config.toml
n_layer = 15
norm_place = "pre"
positions = "learned"
bias = "qkv"
parallel_block = false
init = "normal"
init_std_down = 0.00489
beta1 = 0.95
warmup_steps = 591
batch_tokens = [32768, 65536, 131072]
doc_mask = true
z_loss = 0.0001
train_tokens = 363400000
steps = 4784
MLP neurons of a small language model. Each row is named by its layer, matrix (up: input weights) and neuron, and shows model dimensions 0-127. Each number is 128 + 32 x the weight over its row's rms, rounded and kept within 0 to 255. Numbers have three digits each.
After each neuron's rows, "fires in" lists the words (lower case) most often at its 100 highest values on Wikipedia text that the model never trained on.

L3.up798:120112070125158144098170139100176143194167041125190105127152044207130115145146169140108175145155142110111129133123124127123080099140086205161155111084112093180092161111121138083116184132092152060099122111162187165152097081141145108098110097185125114115110106149104130085102144163139155138116153110091176127142121118161125108122135153117128126228078136108127151114126127189120107184119
fires in: "to", "against", "the", "with", "before", "in"

L3.up450:147150087100090155149063125140123130137120110145124118147106172123171126191102124057137134142146128024141108157144071109182154158049106190156131147177089133146131101145092057176119157134135121096177154127090126111124211131151103100105107105103197078154088101167096069124095105146092171177167121117142136101152112163095074104134121101165097079158124116149130144146092172106118160138095
fires in: "american", "york", "states", "australian", "u", "angeles"

L3.up939:111138157177155162146144060126112075153097125127129156170121153179167183145173145064099117186158200183061114078124135138140154162098033187132146132124149086089132151111079073125105176120191140154150189112154121157144115140152133098144104112128167162107125097169148140077084078153055123167136146115172083166142086118146094149120145122087063118145154169121119173101144163080083115114070
fires in: "japanese", "the", "of", "american", "family", "genus"

L3.up540:154111125175135217155214181107078073118130129116166140132109112158142123165106143121122170190145181061103115151098115084115100173156142187131153115113116156136141073128101116127167137118122093114141118070136160135135136096147122141116082139123185156080142131155109125100139102169097192201132124098165121145183049114114130151166120193144162167133053185178120127178143128073098118155108
fires in: "the", "medal"

L8.up47:123145097116091037094097122178094133130123072175151146175163141153099111177145159097153089115144127130145122103108122137156110143138033201153212171135164037118139109129117113111166098106142141097158082149174136112146128116139152123096144125120100187098074067158109084131142117152114184106117141138128165100137167126198133144112155128120122078089104150128114156131124109088133154149108
fires in: "and"

L4.up226:147118090088147116109118129119118081137228048104170136186130098212119098133108113161122068098149117104154074185100071153106101122116124181121121115128146112132133129190114085169153125141139095089128171075119138126140166058123132126097093074140129171106167092093137141197171157188143199164185091149115178125143117165123167132134132096152071140184089109156109097127120138114107126139126
fires in: "the", "a"

L3.up1469:121168125104135062118142168131126061160175124118120090173178166180130103064153103136102129163116152135122152134105108132130120128103127204120108104127177140136124090108090082138092139128130114148131135106148162146157162141068146114104076092142104122139181077151167080148135163163193135109175130089110089118139103182065145165161133064046113073129077111144144129115100120065085166136126
fires in: "his", "the", "s", "many", "her", "some"

L3.up834:145130086134191079142183122105133088121145074122153116133181080144118130134121154137116128107146165134083099137134116110121161141137118151149119116103135039130098148129094141169111103154179118112101171078135198116090138021132150113088118081178165177142119114128082109144148137108128199153157107123157112153125093169142161124144116106133150101149128141144066129091196088118134097132119
fires in: "s", "the", "their", "no", "its", "her"

L4.up587:164088081152064133116114100107124085139154136105108169089111178157096133115088152122178095130125126077161140153090177113160135091103065109094173162122159144097136108174135059163097133080199121173174177104148141123122126174115087103111107171134087113161138184183125012161152121135124150088125110135058085101077111119064070108159160092106131113116142122152125106144143117129142112099122
fires in: "country", "him", "city", "town", "district"

L3.up142:120162126136125054177168130060133087172102112145131129088169114176103081186106179201165146172131164126169113104050128125097116060154161081111134148102154136134155104163133102130122154115156123162108155137108166101176147160095162114166118149140085143127120060137130127152156137134146160120125097081137072075108119134112201127133119027079136084144142117136084133100119146128193115130115
fires in: "a", "that", "the", "this", "website", "original"

L4.up30:146186136114150156126144145097116094097128141177161181131132127147088115135127101234167121173194175102142131103110050164123125094146092122139142139119170073129054117132124157112050187139163081120177141108127134117159144121139134135111108086137137180126117114139132103124143138128180147081164079128084170081085031150106150124136155121203128105158086135111134089153086134120131090185105
fires in: "the", "his", "greatest"

L3.up644:155172114116180093153119091113181095121164079148109113119155130148140167174132142171150057158164122099108145082080153130108113061140112116132171152087150133170140120102103078175057198196144097147127150134119152130137169087144099150139065129161167143166131111126129120171186100138089253106195096088126112145144088132123162102162112076105189097113112140126123117171140154170088123147124
fires in: "his", "her", "their"

L7.up54:125134090079149150141131081142147111161075125153133097178132120113134138154074152076168088116161145185089137140080076163142148134100121171121137104157166130162108085172070124160103178141155101137152123106132149120086135121047175092065109104098146103093106096141093082129076121151121171091083168160157144130159095103092136176180184154144045150151144149168116162097102097110119142108067
fires in: "first", "the", "former", "a", "second", "latter"

L3.up631:134163132099141111081155120122160129136123068156155100159163075163174088128127154094124190130140148108173055082096095111130090078125133190128132176040123184146046122145127086155188201126150172058159169096169142115118131143159094128089155063125123107125127081144137099103071157203087152108074147104102164112201145136167116100135121105116163128206097064063119147066132127176147119139117
fires in: "and", "the", "as", "in", "by", "until"

L3.up971:120118133069104122136175194134139132113176140132143146116151152164100133134163124124142157130123131125150107143077090121114135129111054129142136101118152122162165087170150136140160147124089105094150104103092124124132115125099150123092122112158190122118139064174155098200164143141134146127184129065041120133131103138085180112075096137146130091165133152139112077126127120130154189164089
fires in: "the", "votes", "and", "returned", "with", "moved"

L4.up1173:133090138074134105165106120112056180099174030159154130118133112126173116171146199163138177123173107140138094158108114176105147136133125158109115176135113152128086094129135050135125121093184153081114169073131104112135123070081108147079126116150106110154149169121143113186120131161128126082136104093084146084139064128111133125123147122179119107173136089126111180117087123120132145232118
fires in: "a", "received", "earned"

L8.up380:129104157158141094107175114125148104126133031152084180131138080202128104138140136163133170115167096150160106166120151095104122145131094146196156118085107084136147091124085142120078167145126142065028200031096194103129108175150088135112112119097096156120131137167042093115114124132136142125188128112162171112121135112155155125120144151196114126188087101058082094101181149124118119116094
fires in: "the", "in", "first", "final", "25", "a"

L4.up547:079174040140181121143161128124062081097110083113136121181138053101146101154106130122127151112136119133095143125067146092176140109131113167118125137057126122133090131115133122089091207075179137087094184093122150120165152121122136127139127132166107118106119136150075128151125106162126119126106036114112190181137125161153118132135137071138113095194111120172155154067124174124134141143079
fires in: "a", "with", "the", "his"

L7.up58:152045086164188100203231210138058124109157086089145170117111085114179131127067129098113120163175122137112121173025131116128180136123129213160139126117157110155084139115135212077134128171130144115082157145099196130157109155079183107168102136126127142148110122160080137165109102135182109109080110121092122193199106141068135143126136152129137101114137123147110118106131101095123167149120
fires in: "new", "last", "newly", "different"

L3.up91:172139100123133129149099062104084098143113154148089137127085115164174071172192143102147067202184138127122125118142113138121085104065120140130156134081112129128174126095141077149065113116140104128118137107118103160132145153165083153120142138125095132090115087164136106090097099133127154128170148122098169174183057149161137082178132129143058150198119117122113149125142180103131146114123
fires in: "by", "us", "the", "uk"

L3.up263:173163124115100150112151158124170183116126095097135135142152122125123127159137141195144109171142098148154099139107126110152161121110056115094123106129164138159148117107137103188104137145126139122084151099111098104156182106107133119125088135149131098151109116132162144143140065185193198156123150117092111117064104102138092098170139116170111099151162113117103091187141150087145153127141
fires in: "about", "began", "started", "after", "despite", "before"

L8.up1345:180149153138199101151147096143139101127105128131163143171154075111127127189142134143161121167116147097159137133140075124155136096178152165149119117102143131087164113136054097136053121117109193047096144078148158139192157069152171113076153128135085078164178067156140096107094115132108124153103178098159117109177183155052147139094136087110115156145082076111138096089185127130133094107102
fires in: "which", "that", "who", "she", "when"

L4.up650:116116110116154150144142144154124145087173098166101119115079052089123205125140158185175147145115090164125072155138116153169126124106144167100124166046107155151120084138139104085114188110160156059146110088099108186132174168098112121104116165170154134156124159119128095116116106126127100088114150113133096103136161087187162103150117092142046134145118081039138147151111124117122093102154
fires in: "about", "over", "to", "than", "of", "by"

L4.up1502:123130124135108113157150115073121108113129085094174207124131077114158102205053166128180097117121135139111099173105109173138167160099127141122148232123152108091140112141070098165145150089152182111131170063137111125171156101140129122091137118157072131122177070146136113134112107133130117121162114125101148090167139160105073120138120063136072127146116081131108098076103175104126097083112
fires in: "an"

L8.up157:100111027188102112132140122093048048125178119143160110150150085132207089132121178076114073132190157136129161182125176112152143109136125210115077144125113130112112191133100113098139120067180127134134160115146182112103119150110187145101083113151199142087088160182077130094040160133082162118194162175176140155134114076138132134078133146102148162154121098092107072127150175145108128121119
fires in: "the", "through", "by", "across", "via", "than"

L4.up1044:143132129144113181106115151156043127076197119123158123188124060113110118143135132105142148124133126099108071159087143180141121167136102178185165097077086096151121138092077105111193220128088173122106153143116157180124141181112075100137141067140094140137114115124129126166049128152086150149085102106125156163149127086157125100118115064121106146179150142150126092151129178114118107132109
fires in: "the", "in"

L3.up485:090153138156142154150114094218135090046157159152121166111084090146126098114145108153145124136131111139136093126118124115120143119114102112115170141140159104150145091163062077119102161108122195143082146126152165144152179145121106082044139141143154112159153164131098069184118143126109114160137097156153159131168146081122132144128170098115155135119125110123156112104208128115159175098119
fires in: "or", "and", "a", "on"

L8.up1257:109162088096126125168135164101132154090146090159160207150169131120135148133148153113148120139116189178112112173077082144138120152130154116129100142036150138198126153121092083123139105137166170119146089169089170123116105116116196111173074049095077085156176090129122147096200076118136136110117091099111095137124128121121147182020221097101105115110098081128120126088104105170168141114110
fires in: "as", "a", "was", "the", "being"

L4.up1467:087134122088136173098152142069112042145096081103078096127098124146153183197127125129129142159138124139123088168119088120103137102118116209115124125147165124124129127170119147125118156152143131136148107085120128123166152161136132157095088179119111148149128120092170100149115110158147175138158143114123145113193063148048144132153134127155109139120081160098112104075126096081098176092108
fires in: "also", "then", "these", "she", "other"

L4.up351:119142148128100147056111211097061112120147104142082140161140140205119159094094178135162135138135179122131139159073167126103121141094094155121162129094182185198119133156090112141105124142123134084083131110091137139145104123105094127113124117114112160190142127147110165106091091090097127144153151068167118136202120142150151153111111067167061102115110124146158155073070097161095145137117
fires in: "and", "two", "of", "the", "they"

L8.up9:166120142118135111144160128133050111136092050175135112182163139123171136139183157145167092148127094160178145129101075136062107137106140111112166141130149152166111112125162151187086177158124111095131137055097158130208139131154155136063144166163152113144138097142084088119105131147101192113163116092125082135142089147169129150180137134149134121151112154107139133120151110137102090081069
fires in: "by", "and", "from"

L3.up759:144157132169151143111177135126166145176113033113120146124158154080113095132151090149147176158134138126162079108108118134113144043137117110135141146089162149143062126166111098185112149120107160113173141075200156164158183138096084147106111120123088086199142119132189142072133091134130170110098089149151111115161087145112149109141097085136163085175095126139137124118158123116125099165112
fires in: "and", "after"

L4.up922:170096150138151064154118123134057162118157136203175137150123139151133107171111116150127169248135158107177114191085069182101195128149130125191144128087142128150104146096102104093128092116158149057133133106112179168165136133166111136096080126162094110176084123123146091194114143157117167169158133123120137098143085115077133111141166111125129138165178120052142112139149133162091105109118
fires in: "that", "which"

L3.up354:152170145059124117137182078103127163152118088185096122123137126083105154126141106131119159146142148116130085103111111171112126175104096177103098130159182165164140115151129073145092142172135120102104135097130094159183212101110060090070113140152124139166090081166134094120092100106130149141125129137091174105122132099099134136156123082101161129155115147167138099138136162082108126106102
fires in: "and", "relatively", "or"

L4.up1134:122134084147151159157167140172094088080177054085163147141092127112165164142107074170106140170160151118111084175126151194180111085112160156108127087110108142110122087114108099165056187054181154117152150092109117089166153148102139121128120132188115082137117128152147099184151120158135156116151129075118140161166129134148167107211118091189067132107119115151092141090092109130086105124128
fires in: "she", "the", "and", "his", "he", "was"

L3.up905:161162100078149082148124137156099103103113103106106139111142129149128182119060115134148138123166135133166109096079149176178190134127151116096164095132128122157176108121105093163077128073094155117139165138161124104113248122154143119147120079135115119143133100142131135104108144126152169103067166085148133140122051150131060121131110124125157148117079151153129127078092092093160185153089
fires in: "military", "political", "social", "website", "digital"

L4.up774:146115129100133115056067173137151106207109123137170132138154117136111148153094116183181081110115135101148125126104133137145101118104075123139137138150102152131075128149154124135116142152095107066164114099052146145151102079161131116156114165141104102161127114136118046131116089184198210099154092127045156118100194097104116112142145107145075114106102150103096137087153109135104120128102
fires in: "was", "him", "came", "been"

L7.up482:138083148091120103147116109182125148155111147157148125177099088152159102206189120121128197137144129161100109162088109173076121174121105140163207118171134093097103134099068108135144145207117120127121121146084158155165071101159073148166087121125093165107119086136082103211161134109112133154197089081103144154137071095116107102126109114145081077123102151144107123112127143100148120101140
fires in: "the", "isbn", "released", "no", "dates"

L3.up1465:135164110104119094120114129121116161156172133111163185128163099113146166167113139197174124130138135072143169161132127161109158134100162095106156124156166138119065097109175146111075141170133096104105157090089147115167136101127112137148117128107095121121121136126134113105161134148190096141153151130094136145140086090076148100143124120163100148086128072050115094091065170165118167122119
fires in: "be", "was", "been", "became", "also"

L3.up125:142107089127121079143043129128171110183128145149153204126072096179122070134153090134170110091122139063170160150135115168146090154118100128109157104094146113156084117120090094146072147148206122166164166099069142103164133088096153128142094136148105117103154177153102074103117088150151135161144140123079072186135080132121143165143126124108087107114120101072102145084087093051124161107135
fires in: "s", "was", "his", "their"

L3.up1371:095174144128147129089082116039134110140092098182119149113169110145112104123120112129141149137142150170163102099090097171115128120141118119085192237140163139176078065126096123198150196150125148088162124106105107116106143098093126118127114093126120119114146126136150150115131132156125116119101136135147116120146135145110075135157131095123145086180096127160106140088165111151116124127094
fires in: "of", "and"

L8.up1145:112106107036159006077123166135136130079130113157164102167171065109108144148132106165170127115122111094107049207093123127087108134138139164118153119120151108123124142137081083149111164166142054101113150100091153143128191116113183130166098113215101123164175090119116112178115154123133138124145137050125198102167041145108152115087119139147080115137109107170093051119142197156130121120142
fires in: "a", "has", "the", "s", "an", "is"

L3.up217:105169121111051184102161112124127101120120166137124165112097127126091102153139146166112108109124208091120132122101078137153111127032141147191134190086093156103138107146013186082161219148155095113178123088102119116147153155180111149152108089134153103189133104129066052146092103183084160078129095111039136076114127127112166094067130114209075141147127114031098085115075153081132148093155
fires in: "the", "any", "many"

L8.up744:110146116125103138111132113096124147114165140169110118161130102136117172139077153084110145128179178072100100130117120159109156149138040111151178138123113097120120165111089147131126166089133099160116182165151159175146168105137105106129124085149140155107117134170154096158074110136067148175125122135102163161151041142158123140118129103094084105213118101131125192107132126147085150169110
fires in: "a", "american", "japanese", "polish", "canadian", "indian"

L4.up1479:191144112149124146104111170092174085160139026158171118099080109164106147182116166170147159117110101186167101128127122129134112160078077129160119176130113072116133095124075120162118146135114114135089104134136175129178103138174155095149099073133039188143101089113091141109145108150127140158127134153136170142155135093160084123091125111174142112114111129107135133145120122107107159135099
fires in: "in", "inside", "energy"

L3.up668:138129144072126066102203181107107157113160084152177139157194074140141142141199120114142143099120170149070091128113128165136152111169139113142168139101182149144130074164127124083136101122174123068114113125086165181145124138092176141114119069120084132147123165091112162141157112134185144142180125090110162132164132186097162145047135121160087128114119134185127134124183146158124096104134
fires in: "that", "and", "which", "who", "the", "where"

L3.up1133:106084105109119139069103144074088121137139094152072102127092165182165163113151164138160118156165062133147148114123107128111111163090104131133136195031108040138138091163174088182096160147110155139104120139064096116119135100103164106095095140117106167149119153112159130121102123154141122136111187124181081089127082071165115075119149049138111137140155112103151190134146112178143135068099
fires in: "of", "and", "connected", "for"

L3.up1437:181130105116113161130148107147111140072148081136136144109135080163146148107159125136128183140101124104154057165109185106121095101137155166157150155133098193128163117148119063129107146170170130146124131114152171126097110129121117140090114157134115109158158160174060102158095103175121136114150152079142081123145100065119140130121133109189111155083126142166095127147133168162048144117110
fires in: "the", "to", "early", "in"

L3.up206:196103134138110175146157108080123123124166119178164112130141104170132133184107166085113118134143119100127150079137128108073176155053074114119126168155098150147113143082121085137101133133100109112150133123070125109150131112102037113129111090109148125181099085164083157171108112136113165140130083161049186095190139140135132084127118125184137154205147105079132132123120108141129112123102
fires in: "states", "world", "american", "war", "of", "institute"

L4.up1250:111130110116107164029148094210062084134170112098121085130158085148149170119188152127162121130136089067107156195104186134137138120143124169198149101122162115186164122183120116055160094128129104119096131161064161136148142141098142099150087139155137138130117169131031116150178091143120186136186119105125147133121158076107172098128118117112090065120120145120114134132188154148078074149119
fires in: "w", "l", "isbn", "lat"

L7.up1341:159161149141131060085087162071113079106102110152124136152143128139147119123134152066203140117134132115144076112116149164075062127171063099132177108098127155137107109142135124124101123129122102075152140145166103125168115122153167146047105101113108100138077158153174163130153146086128179165136140048138173128135160138159090113174139088168157078108081152113091117091188119154119175159117
fires in: "and"

L3.up648:175166074103113116099114097105113080158140091164189161175149141131176073082149070159133084118118184122133125107098084164142121122143146124143107151084158134151084136068110125094114146069161081105184157120096126129155154124162164147103092111192074172142129126110075095176147114119164170165194115092099155149159061124107166180177164096191088124145122119132094122143117115081120122142128
fires in: "the"

L7.up1470:129147138093104120182148067065173074147136107147136142159156133112151198174083173106111149139144177147132091166077080082107119119088117153176133146148112128106157173101122137156135174132154149142131141101167175113216157144208151128120104124145113124134107087120117063151078111113087145202118069120118129146155083088076156131100104143127117111140119128112096141124121158144118112106111
fires in: "the", "known", "such", "a", "as"

L3.up938:118187107087137101146159110130143093091169112157140152166102097155130158171121142116147084096131183134144084097095142136131136088165159139150175125093142151102142105147106107127107175149148099039097128100078123142149143115138180155081096162211128125099144075103187057170125145159168145146147115097101110110106161146061142132115119089124122132134048127140126127118121141126138152146129
fires in: "a", "the", "being", "an"

L3.up1092:156133163088133153106167135121049132163173122154150182131147197146163151089160096129105149183135153136131103130109079176132143055120163167140143149123132090158122080108110135206051120142156100116138107096108157103157117138089143150165095056144144119154090162136126145128110083128120069118111151176137102134177095157093126138120111155161060123174133125117128092099127040096121119112114
fires in: "of", "many", "other", "several", "few", "both"

L3.up1312:088165124062074081098122096152116155108161151113146134068094160166077162132124122145143096155132118108159161185112115140180136139118129153119107170113197069168110139119099109112072167103110167113113136099120122118129175166121186115096084123136156167160125156140162075183121110132139162129202175148175066150130067136081159123112163097095111108107139069060180109090103077155106148108122
fires in: "and", "n", "only", "or", "than"

L4.up127:143117130131135162092160184128119107165172075116106079176095122105117175119126107148171147116167111138121083169104103098081137197098157161157113111146173114139139115127128141148143155149149122119156079124113166129163136114085118106106106150163114120144143133128156156198156144177133153167181122120135191135227115144054096142162135092118085146060114120090136093129125112089132142089113
fires in: "he", "these", "also", "later", "there"

L8.up300:144094116103085133173121171175131129130085042161153162156157095071138189138153143155156150154125109154146078127125125148133165139154097153118137101170153110129122110152170099139118148135141170111085090106146162141176193115123171145090102124115117135166108116168091076161122092182128140163200113153102169111184138119136113137169143088166103149079133100113102063149145119058181167126082
fires in: "after", "before", "later", "eventually", "subsequently", "first"

L7.up1173:147088147133164138153168126123108100163155135199156196149179075165179088146126161128145125083133176075128111075147088126126135147126145092139114142102100159107049113125141068171095123136178066125142106072130145140102121118087123117103132099176103088177122119127116108136113102180130136128116146102058163096100116110111131111135134050182112114192103121062105146128198121130149105152131
fires in: "the", "a", "agreement", "to", "its"

L3.up1354:148088130164124128141123085129093115157161102117138092142129131100213143145108136049111120165136120111095135162104136193123139157120136195139116128149093110096134146139110125154155113115126141130107181099067136178164172151113197070082113076111114158143086132164069125164088139156087122205131135087152142125184142127159135155120116111176086118198147141119071143138151144082095076141105
fires in: "the", "of", "royal", "locality"

L8.up649:172159153146159122123110135102138170114118122166157127146145096149172088192118103100132182139131173130105146136071091160053113091105141187160180089116144112154189103116071137118119131174128105083081193106141182161171107179212139148132079134163074127182138054141133102165091138169158146162161108043105091097152097169096144138099146166148092128129101133175063115148173108087122129152033
fires in: "this", "the", "a"

L4.up608:134113108103073093143113092153107080156181130113103093171099127088164123172134142104151148120121082086138107174080117138148138188106095134216165097159116127134121103090174168159154056192143123103117161154128161159175132085099106112125126059120151145146136133159143060172095112160073149166120128170088140195113145140122132114147110125121124107121081127115126142081150117106159076122092
fires in: "u", "states", "s", "office", "service"

L4.up978:168099079146164121117156102181128147162116151139137155154134089123131110139136164117168069147151157074124079210110113156133165096124097124134161158107108124140128084140114077165134107136156180143129142101114169145115087135133178111076128128166090106116143103120068100126123134147125158154164109104110147185178147083149112105177128123121058127213102077101099090145141184145111096112080
fires in: "by", "democratic", "republican", "the", "family"

L3.up358:115148092125081120186103158087153064126121080196117145139128094113190128136102112093159170184152150117152134114112072087137129141131121223138137137151141178129160101087131144128086154021219146147105157048154166101121161161116155106105118087132112119102093125197088099118056131149123144161099133115160167151191082147113118158142181122133099118159132119159093129096071111091149106108138
fires in: "first", "second", "third"

L4.up647:191080113114179094125137157214097107143153201113136124116063127157148139138124164148174140172152119149151087172120055168090167152135163141100126125064114085141139115148142125127159127107157090113097114080066082140144151137087097100131110075119209145152083065163143140135103122159113154174146085115130183111175122135184108095166152093148087107186159116062072128135141158112139123147160
fires in: "general", "battle", "order", "by", "governor", "to"

L3.up1171:089176126095104096105184122122084040126097097157137117158116122138127125114164181128142169117132178120104132115137066127120126092166151159118169154139179133122110090088146101124094139137180134149092139069103166129159093157127151149091077137118109154131157166113146164191131152163129127104185139100103122149105113137100203111114087171173088092157121143167157106135158070128117096111113
fires in: "the", "of", "a"

L4.up1423:127106134105165144085131149151126097091118113112123213108114104119170185148081145234129127179110124163118111180080125132097142096097159144100141150120115117142119145101066073074150219102120122091160093120065195128134084152112160136130124148170164149091134123129147135122097089141142075162165128175139141077122124087116141102118111145121151113197129134083134124137098145136097136135118
fires in: "including", "include", "included", "includes"

L3.up1380:120125173095138117106122128092110153119136108149093092122071117158163173155175144139150183172122148121147112106076081168117148156102101140125178106134179134193071115148147077151070131142117087108048103082140127143136123122142103119085110106131129152170088124138152133135041133129162126118092155114148146182134096131123127120137101133162113081142074114114141130087133087080105127127130
fires in: "and", "who", "that"

L3.up1190:121197091129120100113152175112183118111157082110160185115156096129171132131178149167143139095092209162139144163070121132120133167132099185107143156095137127113142126092100055124155123076133117111189146086098193090098091133139156148155115122145169105143131160133118138184198125158116130196183116071119121173116113192152157149134139076127100132138165138130108107092132087155180128099145
fires in: "to", "his", "an", "a", "was", "did"

L8.up122:154128175080156113111175116143122108087146125099161079129095179115133168161075153106112150166160064163175137217134090145153115159107118128097128142104106100171138116093124059108139158088106209142100129074108119119148107074099171082150130106166149080069142081159146157111144097126107085181122153130138112195092163096139126114114133144122115094152118151107111176131102117127133110087187
fires in: "with", "for"

L3.up1113:136115120141107125121144061121146065138145133158158218182106120122127103195109104158139062155158153138116124127119082161129106143118151169150113167129126150162137153165142138147115092152153142084166181081070113136151160087095137129146081083097148108113115111123153027165169104166115114184189128090069134117134149150093128138180158138187059159162106108101105103106109112128072116187125
fires in: "the", "an"

L8.up1134:126159148102039115106118100186115118131139164131127140156132170172131144121147130152174157082101103091104100150143103116045122183130117161147166153129163144138123119115101134215126160090094128126134128087137123156142168106159098133077094105170128174120129138143106076136114137129116095109142171114061160138160118066138100138177104120139123129076101073133068113112123169119150128153106
fires in: "and", "companies", "granted", "major", "or"

L8.up329:154165107088104135164140155076117138078185095107184111109143158082120131109133155145137070133186095128186090095154085147102098172087128121135144164078150139106088120185122125153131111098183176143105178143119109126131161131119099132126105140149119149119135174110133144137118086168144109109071104104084071119113118104108134142075120130125089084113108063093089107104081109137077153144122
fires in: "been", "a", "be", "being", "also"

L7.up1009:127118097059169150154116106097034115105169120174187174146062059147167100193118127135104141153130141133116109155097090141115123122147137100125120145098126128118130113130114089050164120137192166131129155085128142154182141155152125121127110124125062130144177117150102069171106132145141142142189111083112191102147109145067126131104146099122076119108100116133061120096128191149173096112133
fires in: "a", "an", "the"

L4.up440:120172114179143104159160143134100068093106075192174165180120064150176141136137170142136176116172145120122099120153081117124129164108079121114136140096192141124138140084131066134103136143209141062136153077168190121169120154149092117097096096180060164140062113117131128139061068167098186109128129104091134161155096125120139166174134058142127089133111090127113155172148079127119071146095
fires in: "to", "and", "the"

L3.up6:171145124122124145116121157141066120137135154164144178156196090156119127202088120118127108127160199099143088157091124101141106165123099174172159130148193124141120168120045157151142164148162112090172150119087123133137169079098095137092148071143136195113145050197123059140081129182107137128159111068092127101176105126123150127099104125197118080152134110135132121089133178137074057212097
fires in: "the", "theatre"

L4.up725:142072116157159160107124190113129113119132140084124133113153089194117101168116150162120126200141144158143081112110144112156207050116079164126158121122146094195099120115129135107073198096119136013142181094092155135136170098121105112109145091159095136135129208149106135093045120136138108132129165131128187126165086098139100113104121133159125116176116095095145146112168183159125168142103
fires in: "in", "league", "united", "county", "the", "records"

L3.up1497:134169110063143032119138205123108074168159125171180161160171064153134134139103129139117145151112192084119119161111094118158151151157118111117112155138138147127134118120180110117135110098170105104149144070059183167162122077079181145120125065184101099120170119120114124107082149147178128163176127085034139123137144167051164161184126127123090106111098142106127132124151116160161158136115
fires in: "were", "are", "being", "the", "was", "from"

L3.up887:105193120107083167133123174115085075177147079102123118122153128135137121116178078128144184130187134079139134143118094172128112062122137173132098117109130151154131104159141128137092127089084144113186118148089145074141233134116111141130106075086104116195091139145100098145172105176157133123171120089103123135118058133122110125135157094164149129136109167134132128156193097133127153167125
fires in: "the", "meshal", "and", "died"

L3.up659:134177086066113166154128086132106087108085124177120172209123136160154124151122084130144082148153125092131111086082110156135093086142103219193129089129138163148153120115068127200093164101218122139124190075132130101141211067112153132107101056153162145138143105145080031149121159126098149166143100051112104174167086118119127127162143135164076117128102135176117145113159115111078145167116
fires in: "the", "best"